Weights of a small transformer language model.
Architecture: LayerNorm before each block, learned positions, biases, tied embeddings.
MLP neurons of a small language model. Each row is named by its layer, matrix (down: output weights) and neuron, and shows model dimensions 426-521. Each number is 500 + 50 x the weight over its row's rms, rounded and kept within 0 to 999. Numbers have three digits each.
A block is one neuron, or neurons of one layer that tend to fire together. Before each block is what it responds to, as a language model described it from the Wikipedia text at the highest values.

Digits in tabular numbers. Final digits or digit chunks inside numbers in tables, infobox stats and unit conversions, such as vote counts, coordinates, and goal differences like +43.
L9.down281:518411476534517482573522419430519544594544454493459481507515491551505506442469418447543554530450473446550448481398477419460508518524550502514483443519538533499504452611477641503495469500581507449532450504558435571567496503525505531452353561479580455543531403447394509506524538520488457547

Table and infobox structure. Column separators and header words in Wikipedia tables and infoboxes, especially election results rows like Democratic hold, Candidate, Votes, Party.
L3.down25:491444498433381678468507511461615539429510534567486456465484479453424484488549452421524546528488508468516363542503479536517501416379475568588503556464469498505505461496433511383673461495460553483422479516475473478500469522526463437457475507466511399509535484519541518537509419456545531479
L3.down421:561400439523408541414493483531534556522569466477468461452593524453489515501573491513503550488518523456505517425523476534489568575520507547567452471443467413371514502477536456521495555358566547513591500487477612568511429510455501510457564440488570536535532570505402448460435461577472515669
L3.down509:436472428511492538470435515492471394534500434519525538449531521480496565435558394593494565531548455535532487523494575552481433483421511521435520507389490563531500492501540474471536551458496440442518536468524463552485440560543523431448510500588512513504438554515541461475493517484549501488
L3.down734:469508489509431514393467538578580505608618435518483480608528464439530543443538464567409432512542556460593561446552463544542519602419533528527397527360484484438569501467555513473450459426474561467543531512589621553332472584495507450461416482511419536423500493542417437518460505557501515527
L3.down810:443549385417477489528487481583485539502526601535468510513516591482531546513575454455550510525558426511507508540466469483610483511464481526414500484526499417538575471504356480555514466603471554551520526529491562429523585517435510449584468539445492538436502434510430478458461545544549580539
L3.down979:528439574412547525547459492483530477405467525613458579522450476487546514518447493487434560650425516436500560380367489505523457513565591474608369506503478438567473501497490511504506479468475482476436548400456537510492467529409536449501508604447562462460499482449525441482491465499494512564
L3.down984:554520429488586495507468453482478493476443561522433518462463599484460621584429535434444495502460525519508550499358459537465376554540489398571406455552532461546549511534403467457456559447447542519511479451532511465494484490554508541551449445544492514523509508522496530422471549549539486562
L3.down1151:402611503550462451499506496530523578522610457521484587540441501504583576471459462540491447558528524593449444445559422503501503507507535516495576547488466509547412514536507502599510522485509445505402522504406663492513528483461464534463494481508500499601514565460450559505423445563465446488
L3.down1649:459482500584496460514526559427528465404547467499455523504501393479464589512497419509430416557477502521428515358552515443496512504482505476530487551370474428540517548504532474498497593415571579553454490538478547521468506436586497473455566425505461520531458556541452429491484502437544434510
L3.down1818:583459539507461461516488501545499591476546600454431453453528543500484518532642507423433459342515456476459583443467491454423470418490458362590455447502537365528554484491545479449509530444433490552548583553572568509475493386523499540545502511501432587539565602480529474458460414528474462544
L3.down1946:550513482541600442508521523529484539521386474521491556536577455516409459503499414505492430361577512600508537467529462519507569472522534543477588554530459536478491491517547485490543498500480656465436502476521454420528476562526566477494440504424499538428510476530410528476494513551514477566
L3.down1971:516411435523442559495382462589548466456400514559442450534497574465428613573661433466457576580537496562494575451497455422454482528558526531602478553482476352467595528494506459481522429441469559578443462545525543566474439468481514501497548486469509456543508469494407480540468444418555485521
L3.down2266:398500497568555461513596534507488493440453575457426498521452476451448579495465437503483512553569522492487426499458491516485514433489499400536692500499431559469556509509522490474550491435495461448506467610488536545562450457445563511508430397621419505533489482483447475474536541473558492496
L3.down2270:478501447494384498469524519585415499471524449415504441428498455523463525484460480474433517516479471573505474522485515528606511461498502535529405659465521478580509507555523444614542491454537506532475427516549490420409552480532508491482490494625407520500428527534499453486466371483552498508
L3.down2397:528543525458527571580514513502561466494582500503467507574475458525431499549610488549497423454481503470427530418477493589553466529489625499607510525506478506465575472504525502464546522482495440506487550475502463521473470521492460439445455536483483556518474546480447518488491417590517499355
L3.down2486:548477454487531475442554492436486436511570454556469520481541509484539542572541509438665435538495528606546462596393467490501596459428485507532544524399500485511468491516544493519479597492554547473594450608459526564472415481487474601531409560487520470463504501477559473426481460517545568463

Date number after month. Day or year numbers placed right after a month name in dates, such as March 1974, May 24, and 9 April 1940.
L9.down459:416541476461529626462454522452540471496468538511422473503543481510381588579467484487465523556594509493463480473511532527459556565508464487473508440463509504506583462402447505519565501554508431568516483572620464445473452544490415494527506444427443525415514468519391518525469447532566443494

Infobox and table values. Number pieces in coordinate tables (the 45 in 34°45′), other table or infobox figures, politician after a nationality in short descriptions, and party names in election tables.
L3.down191:408558553512482483499517497460449443495481500492461471488447447522471513505483559547568486569549519478499493375503465429498498539530493550433483540506486520404666484502514506501578539469513489521535522452481505519325582542531440551486548598444457599581516452498635534539460410547539588361
L3.down294:526462493501394460501469436478493371582523488499439608572370529544589549504523554471534481419513480449441554578490536490544497493575542466505588563430478464545449484505500500517520450523421447481485537437562518448529447516512443467508507519512531534530553530477468468434465456514539592591
L3.down352:519580517514510559484480494522510532427418518499435507450512426499499518597454525530347616557505510514482481447465438478544509460501534498464485566544497361475456492496453491578410606540492531485522457438445550492578523429506504500494492484479521463479523465496547526486512459474523488463
L3.down791:531592504473415471515432510551467432427395505450516551525502524492410502499500468558492519499531535568373515487507522508450384496540534618406492558456530401576494470547480515522540569513506501467495423513463597400431565511553440560533478480502472546484506516457451508482520485599464493466
L3.down1112:421566543453493541439486454395387488440489558446489501507569538539615459409479559498515439575441512547453442485508475470444417557582496552475496557466519540508508458479579468605543519563480479591428471463441562489470495481504574498469575551526507590453570501440519489433511525511442492453
L3.down1353:533563530538508459480488477495457467508527513486360534520559520464425472531496544525419424613397545515525486513523602526480453528440429595518546492420433626458519479443434517498513553496590518491609449609574594405510593465577555506543406543464543520524389554489481513575568501453449500584
L3.down1427:533512512610408475508477477465443447500502533477397593453414552522451554505548503588527515483427499529454502413591547519502572578468498550496566557504527518475544554516486494541512468517497429528484471546495495513542552541510495460472499434469515482431538593539462518357583582401517377536
L3.down1542:460572515519634563531499530498493531563489492516506478559495579510468455496549427534596517551471513458547468556497511523553527544544423497476526501494502574485508495466469532433419498480559504462526499506449498569491513529386514432480471464513516486490532527460525516471491476488513411470
L3.down1610:547483495492476567532506536503577489518575601507441514491580473539416434474488454478395423614516539516474385528508455487479605475462490484478424502493525573551534488516426492481543608527555467563504490537420614573409558482513527517523511480553473457422497427518484471498497456462533435442
L3.down1740:552668549486577459474535492512453509498485513465456439584442427505522441528500579570527521584492541528400469489463525483526511439494485438551481476490491476479433512473492481545486583527527549541514456608468541543501531437516452493507587561471474608460560483479579532513533458529436517429
L3.down1803:589476476512485455455356493565553492534523432467456436513579493515485564475516453554503487507542535542576474529469529499492519510517526474525558424437528392518512482507464537432510446442504445468507453472436540560472438473503436506584547608509583473498519559530516522486563489551471499481
L3.down2009:523462471519473566482542450448582527468551442483459632638465495497421519449532477439486514526449544460487448440542521439496465496388483535513459548468525464542596506516459477458474431421513522509528512391440507477445584464547508559457511475529544577464488543495490522491489497546547486442
L3.down2079:516503453449433461535544487546541496496439536398472541433447551490514483512522449486456439502444532569520423474461449433466518474452465474439528432617542484508503482544510526514504523470467474516566507624503479498501500491405509508456405562493580518471554428425531485477448432538493391495
L3.down2211:500521521510472487521505473500520496509519475503393457435494564537524542429546480453420479514523528620433413518551392441471534522535474524508526505459496519545527444503541501433481453479569470495392417446575541531536492563435510469528533462553465521523531498437484499483513418480553503516
L3.down2249:517514508485437485516487530525469430557545454524511464463427465500478486494570411435484456432555522576445527452537587519505492525535557608526512530533492505506467509492500510453515454467477324484543476515553467562447527469546447532554441580450518362471398492565523497599525492542483483395
L3.down2512:419465512511463370422446489546454503506500446484558599487520522560519485466457610494469436510553517595430457414577594468397430498474390590483524481428540517551529438525551461550579538511518601448592509400467432501504428484493413544471492570568502468443518463464565492465522523575469517529

End of table cell. Final token of a table cell or list item, often the last name in a list (scorers, writers, cast), e.g. a pipe, a name's ending like "ley", or minute "79".
L7.down1748:556491518533499446477472490468412487629512533445479453460445567586570530418496535487571486516533496456479498510457590406438503477479403446484445519485411504395576462605470458422510467503550541493634463555504522504449477535507537546468527502566472471517545538444475512425567562506532522485
L7.down2275:519404536577455428425521551497564472569543488518455513365506502427457556439452517467477555505562535517561533484473425504574516458448509538494440478533514442511502436474404466486593550499470522502509484595496533472552527514528589492451480486491536469584441524504470397486485493527541507562
L7.down2484:496520450502467405529514545555427488548512492409522516536548482567578535470473573484471589484539496486442545549576499458390464510523496485543434454561550481523606478488469473517474472500509614485504507472478496597427503476516472470445495547516530463485457491536479544456464436502462538548
L7.down2505:437495439564532477466578526417455563580532475472556543498551506516515460443433478550548576489449445481515479500618537414483514436479507502502422518472496506510533431462564468488538573508464492531551463546478539607488535532511514381490409565541464508479473512490392493471510416510527424530

Year tokens in biographies. Year digits after a date or "born" in biography openings, e.g. born 22 March 196|2; also "is the/an" in definitional first sentences.
L3.down245:582497448499510451495525442429432501594446463511456490476462484472503596496492455547548466602515534473495543451478586525430447484547539528502595533506445544496495567525548516450488477542472514603598466477427409571457530488552529539448415524440448497512430450500484519417544501530499492517
L3.down400:507438606533439491452538442508482507448566485528484531522555566533492505518434511498556470498589456427460512555429514518531596330413456435506477520440495534548500548501620503376503413472451467448436532575491570526560548529528480487431498548546562478511514524555476519515474492434511485606
L3.down650:545581537431476510512498496482580450447345546531494475454528496478388526471550515462561471449576460487474505479425550479535496603520438543519530535555500469449484496493546508497511562527460367481471537455493453498541557471535549412470562499474480495340439488514486487458515587451559618517
L3.down677:509517394499545458506534462475460518495559559495437570491500517515408521447530516441432496408486528518380493397618495517429512509482540502505556433447488462441547542487582489523553575485438551420533446483432505529481416559481553456609553431508405513474468515494524558403547530667412527500
L3.down972:508573454434520546431417485469477454533502482538446564550389495485480416528542451532466472556497509406567496516461509562524512582484479516506594539487492615458499524474519470369445470510538522520490535587470572611480489565522495475475423437523487418424435514518571496548572529502527470479
L3.down1157:585484511454461442500450537487380496561519539454492455471478419545447483456479531496426437429554478505514482565601477612498503523547547464518551525483472453586409468485436565514526539514542490464480538539454562459548566539492518439519441411510482552463464474433385532396511554424499405491
L3.down1400:444502470521489530460488504418542396636463418525500477509544538472472620471481491475473559501557542473513569459521517485556451460480538484412484500503457483532552464561589496589506524472528513632648448516439612457505567477517495462479474486382402475428451558459462521523477450485475471440
L3.down1409:524454502469540497472529475432430493527504590468540387453617509473476506493510467595436411490433479467546546486483599430526546526452474439518528494440493595534438485433532502490522432499536397521511474548353583554472511532593499553506593462482549424498497454527549505451489501550495453492
L3.down1449:431442476468509446556423502492558554479525540434454541520446485484432559521530483468504531425481529520473425518546422533538593417479456559515479493489493506552541468509398517529533535476520542482463530598405587499570501523548523539446507463438477521506473515479500528609543567548495569451
L3.down1453:513521441544582517474432544585502506494552558520443476423479479514555468500557452473467532543545554441530486544507425541532516494538434531469482520549502494511579513552501479482470426587450512498473450480559460466395533549510485455581459485481422554596531550510523568517517507555414380498
L3.down1594:516594538501535533495609461473486478470597513508428533446599556456523562587419555522447491523496464394532478531444531481537498493457409537419498453517475555452537519477487498460448496465474545501462408558409495497526531563514466560460575463576453517407490528476528542472484563536563609482
L3.down1622:504589484529422548533572488495512505447448484492422540501505462439516558549564578402522549517481589477470533521475565579539454510520481539391534511577465511546520508445431585477525509457452531477533394573534471447528457516538593515542505467580407497470502486460542570486495413481501443393
L3.down1906:462521425496560495542504469460540392538421523442494544523521575451453537538517490549469603460536526484472466463475479508486515470457570500444557489483507624505544460507557518605525464492486445453491673476543497525527481516524528404507547482496528505382483515494508488517603552506481439409
L3.down1951:513435525403512489469496480555561481635494488453490428416516474531595574521388587465515480524539518418586495545470508511496466511460454452535487535398483506450463487500540536493504508440442440495511401441532536512564633504651495437509527507526488477444481522509600489489582520550542506588
L3.down2247:497519470494498482503541537493569511409520604476536411511564511520380587523619431581545478593578502484540405448603516647572471514409442512433599512571510486427361489492425510497512535436532514449524561610579494482510495502437485476502550404490428534533479531488431495522468419548536446448
L3.down2380:458527520476473445616521456543476571586602530519427453527498514499497498399511554515437441530493513448461465534523555517494434517424570517482479484371458470488541501487515503494523466527467535579515542521419467477627487444440495493508486518551530556497444475491509500534529516592435699532

Structured row and field starts. Fires at the start of rows in wiki tables and infobox lists: leading pipes, bullet dashes, and row labels such as Total, FW, Loss.
L7.down1399:487528455454538467490466497538464429567467570521458515469504482498514562555531465374430450550511502508471523422568488539480452414370460488445429499459453472580557492488467507478547510506431487534496457416537539509471499558499428531559540488529410520551428501463491442499565471451403556410
L7.down1559:488471524404533431513480583532484498524545563487354559544502534416513545513528406472477460435478444494553574500475474554497643460535573491406462600481579427451499480542502526509544504553494556514486424504477529434494503566480478462509527445440471562479570522426447579457573512537562509550
L7.down2455:472545532496462464460602531523509488607514460501494497492449503469477522561518541521448518530574521444586518468535557558551557514446552521432562463506511482519471448508500467552499592526462537517472579483462635552516472559451501475489579531561595494504408481470511524446515565517561589526
L7.down2474:500493490524434499498473569532400500477600490421386515545482509493512610535478531497593382413536419453469368435470506485511455472536438489552423500576488435542573383482494510492552517477489460578461511542377548552477513422584503570559494577411458444603424516559527500485533454501443556470

Wiki table and infobox row starts. First token of a new table row, infobox field or section body in wiki markup, such as the leading pipe, "1.", "Website:", or the line break after ==History==.
L9.down2080:465416507520587449428544516485497502411462440458549472454496565455475428496506518533479501515488549472523501472624499528438595505537476490436469524543485538441478494472532433429495481442493538516561615539506518464534542488484508416501539666503527518471637495605442542661515455496485475526

Mid-field numbers in data. Number tokens inside structured data, mainly coordinate minutes after the degree sign (116°22′), track-length seconds (4:18) and table cells (goals 47), plus some " in" after proper nouns.
L7.down141:569484484454527456545525500507475534445573406446465495515483593567569439535423573567480541526513544445495555548487595471439485520526562529512537407393573440420410380527581479491439491502421507455436528477495479509475465586457486477512517427503524555536557532428515481550500557480576512534
L7.down230:482385508542503406490561479554483561538511491514446487478462482513467481434540602579538550573423548510454490532506544476436541429508522549530458537446515543429461473578525532536564485494541466501490418528618427666388515550516480520417529440527545512533478560546556522573527500501543550560
L7.down402:509502468521591520386426468479560519603501508588526430500477437473376444487616546518485511506504514452420492579468521465528423379555478501456545507484567447498487442481501533456434432495570486496444429564521567558398447512596543504510554505550461527468512556552485557536478331475435490461
L7.down740:452536491551454500501547467497439559470508489539394512554552487465461550533565447497483527509581595473522452506589441436439537503516447532401548553569495526508527519432456485511492542483466474526553473538463533426500526505458417564571511499485408488527405527554574507472489544461497557523

Late table-row statistics. Separators and numbers near the end of rows in stats tables (season totals, goal difference, vote shares), such as | or 15; also the after in within prose.
L9.down2327:542483508485492511488569533627532435510424461535443455583413479501537548471517488426540470491490448410511515657509378518430494547437504488433443498529437415507453484550539542424495574542582503555457513507557529535550509524516574501473437576505496434545564451586600431545458624497508489476

Start of new line. The first token of a new line after a line break, usually a blank-line newline or a table-row pipe, sometimes a date or list number.
L9.down148:531444531477511549436617494433489565489464523447489494493554553528468583470477480500540573517513569517529420534516406533567538541547467481460539377477498352487390561493501453450464487519487484496527510517524519420492502521466487460398499510572497513411524549522440485531464449482585466555

Date span tokens. Tokens in dates or date ranges that predict a following year, such as month names after In, the range dash or to, and the "19" in "(1910–19".
L7.down153:535471513389531454491528480481572515494479487518498474524515451509507591461532511537503535478493496543468623519571513569537508489469398528500505493448551493570483477505420521483449471474583515493580459589360520507546413536491438533413343435407458518540518461468403559417519508527443400507
L7.down548:418469565533510537468526465449489505429508484487440469615474529466522425513526475448603533371504408531467525486486395548498497406471505484446463404530503529550504554437568497461554555488474446421528557593470614459470520425466523508405497405471393513507471596496545499537512558549477461523
L7.down1230:432408521535515519486485514565565566500517495486446544451656507646467476485481487551532474487492489486397558488539470540509555566558496551482552480547434458509411507471466493472424526532550430603488552608436463386508473475468457446488473561449449459554492522498528489434511455415494538514
L7.down1502:560452567575493505476489454472432551518511559498441432505512469456429426435619496539553493490437452558472528506466392592573541433508429468480476523498485486500516472487538550464497487516446564483584495493473515459491519462545513539363589521427431512464567536530580457574532450582520579479

Line-start table rows. The pipe or dash starting a new table row or list line right after a line break, e.g. | Party, | Date, | Genus, - 1984.
L3.down62:471528555497558450467442521500441409444562491525433546512455507495566522508471432506456573506479517548510451561498417484499440582536496485530503449462521568568670483552534484434551435524509414510452478529484499421458454411516464481534517448541474573555462405496519507447539505476382496447
L3.down667:495530446425447421535474476486494463529488536534502500554529463480541519521537479484486511501564524478444432514482504388492529466533508546521500522504552434482450517516484458379515452437437536478504535491554557614457433457537450485484531528465461514526552405503635590502577473521371541573
L3.down937:520502528482553484473492547381477405518432437536455512458442483463385464467483488499491452564562476459477438573509477542446412584531534465456405459472549501562532479486430471510565570534514563429503402494561525436403450565516458462501502436502360466496457556498487478463549539526522566589
L3.down946:499447534525450559471436491556413503547574342399496520441587485511548501403504542565481564514522489557550427580541546506471509396539457489515496478534513481502561435466538504477532463535449454412521497467498440432477525569463495489593525522483488469500570414532460484474483526523539476504
L3.down1013:477463466546573427528464489444543439569475554446414520648574501462501488492474585486471563549490497468491587532500505489458515575506519497481435494515485572528525539486545476477581471454516483400540443429577517509470489484450419488510530492537442517525472542515540433460472432479380434486
L3.down1096:422491462406441499557545512448558502512608439544528464531594544514502548416489522500589575464529483542487511521516457508553491461531482524431460569446526466543493525551470496386467440516415469443508441556504536571512464475385509556553515381538453528532524453531585514436511494509430566526
L3.down1102:510517461561565514502482490586570556473518536473486563452448590491521569509550470562544534465543507496480409574503538600477508540471519531439472499435538483472489490561415442435502575428428550508449498503545465480543469391481495580505484393449490457582472488572561586429521500378448438549
L3.down1125:458522462491467486475543560486536464480587470416517535561547440507570547490544504503477514624431474423547543558475509562472537514490335547544438490439488536505464499520473539499500530577516521507465565493391526448512541448465527539412509523507458546459570468535489518479484390512356440395
L3.down1140:555521629520520537428613505509514398542484444483494548540562437547590447483461458554497439540528499602522472581521420423591539499491573380421480459529508549504505493544308492502439499636557533493525529471461440483524515562550455547447529589567534523544508455464507548500534527511475528521
L3.down1304:473512527484409528484490586550518515578517427439477476474514447495499489485467458588503458499398484506595502498465560418516514437547429544591517482518485453457393482491485510505556537613514464491484493554535400602483440551498490490554443470522456462411518483549464557530546495439575540492
L3.down1675:523481558539546491546541491494497512512524579484472571410549491527538495595581487527475439379471478596512475534517411437489526474464503489431511442462525458599551498524499525432429475513425526433453513442480604553475475385566499570518485452582495591592595477430454523548566519526410582517
L3.down1793:532490600480552537588412515533524492417493479525429535457400507534457420515371515550434583496496488481611535497442509480510446557486545492513301508499492450584471513480466510426482537531433477488505555423487432521533493482443529456480495495501565471503454503455597567464477469463469531601
L3.down1859:507487625530561458498431484472457511446490530434496531592464454527560603577509589484543446493552545446519556525467409439506453458515514533648499435535519488606474524503530529502541539576516460418432447515480434496518601581571559517494487550503585466502475559513461487498532473389551565506
L3.down1973:460425529512536452433479530537412554487576528548478559549561405444471490459594436481502553441414533494516523605486358476530500521443468538509390439524473514600578554505466476452553456501491465535517436560455503529510532508470482550512587500538475513596475535504512502391454514504487453580
L3.down2052:468478456456457512581441479508562464516534525470572497573594524528490505498521481543520527440608496501492486552492551403584411543529494528529545562481534390465485479497439532475519438527426403436598447484441527533430591482523405552552573514483481515518446455452534454516474416432492499440
L3.down2086:558571429468461577565452502470520450485433627545471511501531428555475570610595438628478493578458508468542502584508454462558469462462460536531417498552454499448562507465523432534546641558521529468445487534492447511508511428523471526494470559436456470580440436483577574472478450475487559465

Table row-ending pipes. Pipe separators in wiki tables, strongest on the closing pipe after a row's last cell, as in league standings, career stats, election results.
L7.down1217:450458550495500472526442475506581418541425506404470508474584527500515536465484506471429534504466520556457599517517587446457496555563437469476565481457529526475489440508527560542548536448553470475536492386569457571562428428473470498544506695561543452574548528499495496438529593492429471396
L7.down1719:491556517537399473524560460461525434455531508514520525604541427532555504544448503508593557470530453485506507533533514444407434500520475536535522442502546540593635430483435491534516512508471485496481489474535366542607426508553523540505565589583573494457594497533478542432485477498539448535
L7.down2337:538541408464496420565392507488527520476592504452426508489433483534384574596487484493465524415468485528553557513459579422466453506565484465475556521461474443465578491491489608483523520510437534431454468487513566485469476553490544479448451409506430508590501473563441540555536640454498487467
L7.down2464:466567508487459472480371548501555536517468467498400513604451517493377543514470499493443467534423471626547460485517547509469467603492473494459487551495447440482449511541563513499462407563563496399444514499497556514448510535487485562459507556497423455529416471485447502525525596484438470494

Infobox and table fields. Field labels in infobox-style lists such as Position:, Genus:, code:, and cell values in pipe tables (scores, years, goal differences), plus prose nouns like title, year, name.
L3.down55:457499476603631467508521503553560511443555583483511542488447468463426519514480436461488457519526501492583514461464519447462567493457485499519596483415509526512551502530531508457469604443531483506472562471446443447425338482538524531496549519450465441468546502456571506454484456454496462508
L3.down157:525461486484549483528501510452534503522487452452561538476516462544461423511439429520514490555564465510507454431483536602462532501393419493485500502466491521468540461554500444527429542459473496541505551440531485489533522629453455523464483453497480492520548532475549504511433421490557519527
L3.down403:397494419456516564492424528464466602421434628493432490511443490494380590463512441558411485669480488637523435517449548545535516506532462443537517588530435520498524564478475518522437515488560428395370444378514535555490571476471532407489483458489510574501528458482476451440509541426502511535
L3.down651:485548556566524470437555477523465502471511526462515385532479501519602491498459515521392559494515508424570573447467502460411509477531460468524481517589553471461576485490586467503477565480540503554509596410509549539517465438384463583556565538507446496492589538417530445437515480485373530465
L3.down668:499437519557521512446426477551538521537546535463552440490615457437450486516463497536538581513451536544456564505521432445472453502451438490575540491550496592438579480486483489499503497514518498499408568547452558451564488470453530498511565490467612517445496455543382536436509378540530487426
L3.down818:468453473553482582537477459522572583475481519465476502468529509546459505495536519558382526559523497557396511440542573485534578462542535550554456479527503484483490490467385495475474551456517553413489492572572473558514486542500464426524481493469460587505470505479477485448520548473507417418
L3.down941:522446452536509452476534479546457483485521522453531495436505516530558550550428490592430531501521401503496424615497502569522471529493530472556537512569469524488466482532506520436547501545494445446468497521630445474519382381601444514494526455555582521507518491418449553540480477523451491500
L3.down1156:515492361554446448505451541578474545528438503569473477524520459471508529573473532482505497579472528531583451386332485508524365473460460625476567572404494450579480494479491537536610492473427537610653561504617430587538500494448519513526445453578496457560418544515456458517540562495483466553
L3.down1171:480518501454526476594510504504588553489566567496602524474532486527473430507599389447575512464485524500576411480539484488407501409471426513428563535560515527525526491484573512512460499529449554463481501601557421530475512456437495512564529499452468465507470468447440574414480514561462508531
L3.down1422:513506471495477484550521438561447522483511633573461525425572402494418526509589451589484425455506541560490484545532494554543602492562524548468583333571494502423441542489630499541587468445548545571495478527437491433451435508386514534527498485457468554550552484463437572496514552510494512510
L3.down1600:476424489496526394463510542452537477514515459525375446548563550470416523443535477581521406549508587471447447371539507578534497429542606492487503452504493456584532513521611481581465431528513552479450451526461497535558510531518505501456479557452473519424485419494494489479475515544494486488
L3.down1843:412510445428489419518549502541480475405537426577481417462459537496523502514444610551455564487471520559501445385593456517643474550510431522467453554452501510544619516525540465566478493579463514533491527586591429505400491463493503402500591468481503539432497599465561491559583560589469518492
L3.down2190:555452409455431392527562434481478561517440494552476497528621536461533484577492587531534512400594458496508500519570523507613542477546523552491440504544490451463563534449469571445561446485538509461481478549506398481504534445481564529575552484519487530405582491470494544471524539592544584500
L3.down2259:543486565418523464517470573506541536479585517562477503478448526517479481468467482497510494513516432582524442563499605515543569560451625484524476470594498524422506485450463488451541464501596502590474435419520542487506472384521502489500516555456462432507528445460561493560532566551540459484
L3.down2285:486596451519487528494542538486519470420567543485534475470497490484478478481546530467548529500564502525549535476484379516405557498556461472461537478559516514416509500517537510501457477463514527551467509473515489503560422487542518542600512459559502418485433552387523503435540459429547482465
L3.down2526:482510534525392464536630572553498495429572491526531444488509516540462435474460486508462552450490477508500444452502579511510501413478502467423558494559508516475530513441468505406446567465504599547500575550505526411587522450445489560524503364549431495554459435436474495427504408555455484420

Ends of multi-token items. Final piece of a long number, code or foreign word just before a delimiter, e.g. ISBN check digits, Ensembl/coordinate digits, closing parentheses in tables.
L9.down2450:461516535474435470488561489597550485480556503453518434503505460511530455525385498514565492522544436478565523451459563466589466489441601542519432529520519489512397489479510457460505495528562437626473459492483545552489593535469574482443483513524483487552596535397598570537548609527514423523

End of name spans. Closing token right after a long proper name, foreign-script term or year range ends, such as ), |, a line break or which; mostly in lists and tables.
L3.down19:529572567495444462429428496517397567491501471453478450447352501520559538479430488492487436549473495485512544535403465566530452433555514477520456491571475485530493504496593480585505470491549582446524421518559485523527464543546476569484456562489531404492504577539539484533520454529488430600
L3.down229:410478511501452422507482373468495506563538472539437557484480492499440410532404455506446482662554485487455482536499327541519517432458499543448504544557472543512499533463557544518472451487529487562557458488556534485538529483490503473501512507508507519502422573475498469511459475482498450442
L3.down268:452596494511543524518575483487502420417539581519494499497424533454483533525402517487472492515424521559446520576419477504532437520517604473550473441628458590607499502544494519458548479497608555604446429476504532528519457496592465415576483571492533519504580639507473491457501481516473462524
L3.down296:465441530588549467506452447484421517520460555499365610503491542465485523567492434467507416555605497628363468499305507533519536424502577465518482532545448543442506546444542486514508578460528491518546581433452450529579537537504605517508546483434466475518544547547592470538523474506465440512
L3.down670:492455537521503487453443546538498527440503469417442526458559554481412468613496403485543457614506489508483446580446504521500521437466504521399515501461456449519508538492498551499543464486538530541486580438564506507419508485455514466553471463487471510441440543535515507549554543404559573529
L3.down680:512475421513517550505439512466582415427417506556499478491567506475611529419519482552464554510515485537586453522586529522608498557410403458486499539474502537451427510521540496536518589480524543382495475575481457510557507510466430506512484412451574503590460402457484573530483492556456471481
L3.down745:531461562410542535526559493506459506439630578491464591535502537459430403537446484462539478503489519531476462583614423483459470384478476489441447497507466461436579486495522499449547557465445463470514434452593540487465514506506508539454600490447534564574583526485518439535469529613478464477
L3.down769:533471511586519545500543510471425489440533486527371472411529493461381584465426542512596553536528542465536558508546466447517483576527462529509448485554412535447580559417523527553500455532596507455526415516628485443500474541430621555543488547386458468529483550497598420578476536495491566462
L3.down949:443494510437372532493515447542625490486526519431465483538445509594433360566551478504465483579532474565422446487461503425534578460416459563467525459499578610568492431472496509540595496476577508544525539538516483476484453494482486461544608501499485462484538570507479530502519523541483491529
L3.down1294:504565479443477496470421572485469521453641519507449471632335584534577500420470511476513487594574466499522484428490475585431529540502514533487510512466442571572634476504512533505481509574593494551446438409429511518561590532560546457558559529526554562469478499529527437432491589576494503416
L3.down1834:437562523537467524573404523520520522496460526510434534434511503519351552471469524578444519602459504574572373493416642462498522493496452489518469559414484469626506500508517588580496482366461502534458433497574514541502535479467448507524411530409475484520496587580516601485601528510493476470
L3.down1923:496482473427524425598445498475503519524460568498411560556512530493520523511487494427433398521474473491560536502479480413451519402548438514586543546567446473565524503507514514554505535511473520483462464455461559484541429484540476443525539482492526515453530544614544507497548562416495569494
L3.down1931:485593537492448431490531539516510590449518407495381516457522504501465440497409502559490438590438424610498457553477481577590533484459455420443471506476494446412396536519487489491566514521538494573375535419497491526550506480487516494549517517457462485507498604540495563513538546446410453480
L3.down2279:495505546401491501602461457501560541444522500422411504523534543518472489497519478370461468472486493523450530486518521561519612450444475489532534403454467464517437500481541540520494600565575392376520518515487419437581440510471521529410498445648361472548523555509559557540516472523552560456
L3.down2436:486535629472491529494425518576537489439500514552467509435428559498432500535583441494446542497531512538538480430511483529475450416472454592500465536475522455486519512498487515541483516512493534565493503498606482514438462452507496515514486536463506437560469466460514523555484452476578535473
L3.down2516:509563584516508476554587469484497575531439452527373465587554493484576473493512516478436467548501524525484509527534405532496436481509438455434491452458466553518421527470582545597498551519467442524567469503508554458592519502457519445493559439489459547499507533402510486489517419523435468454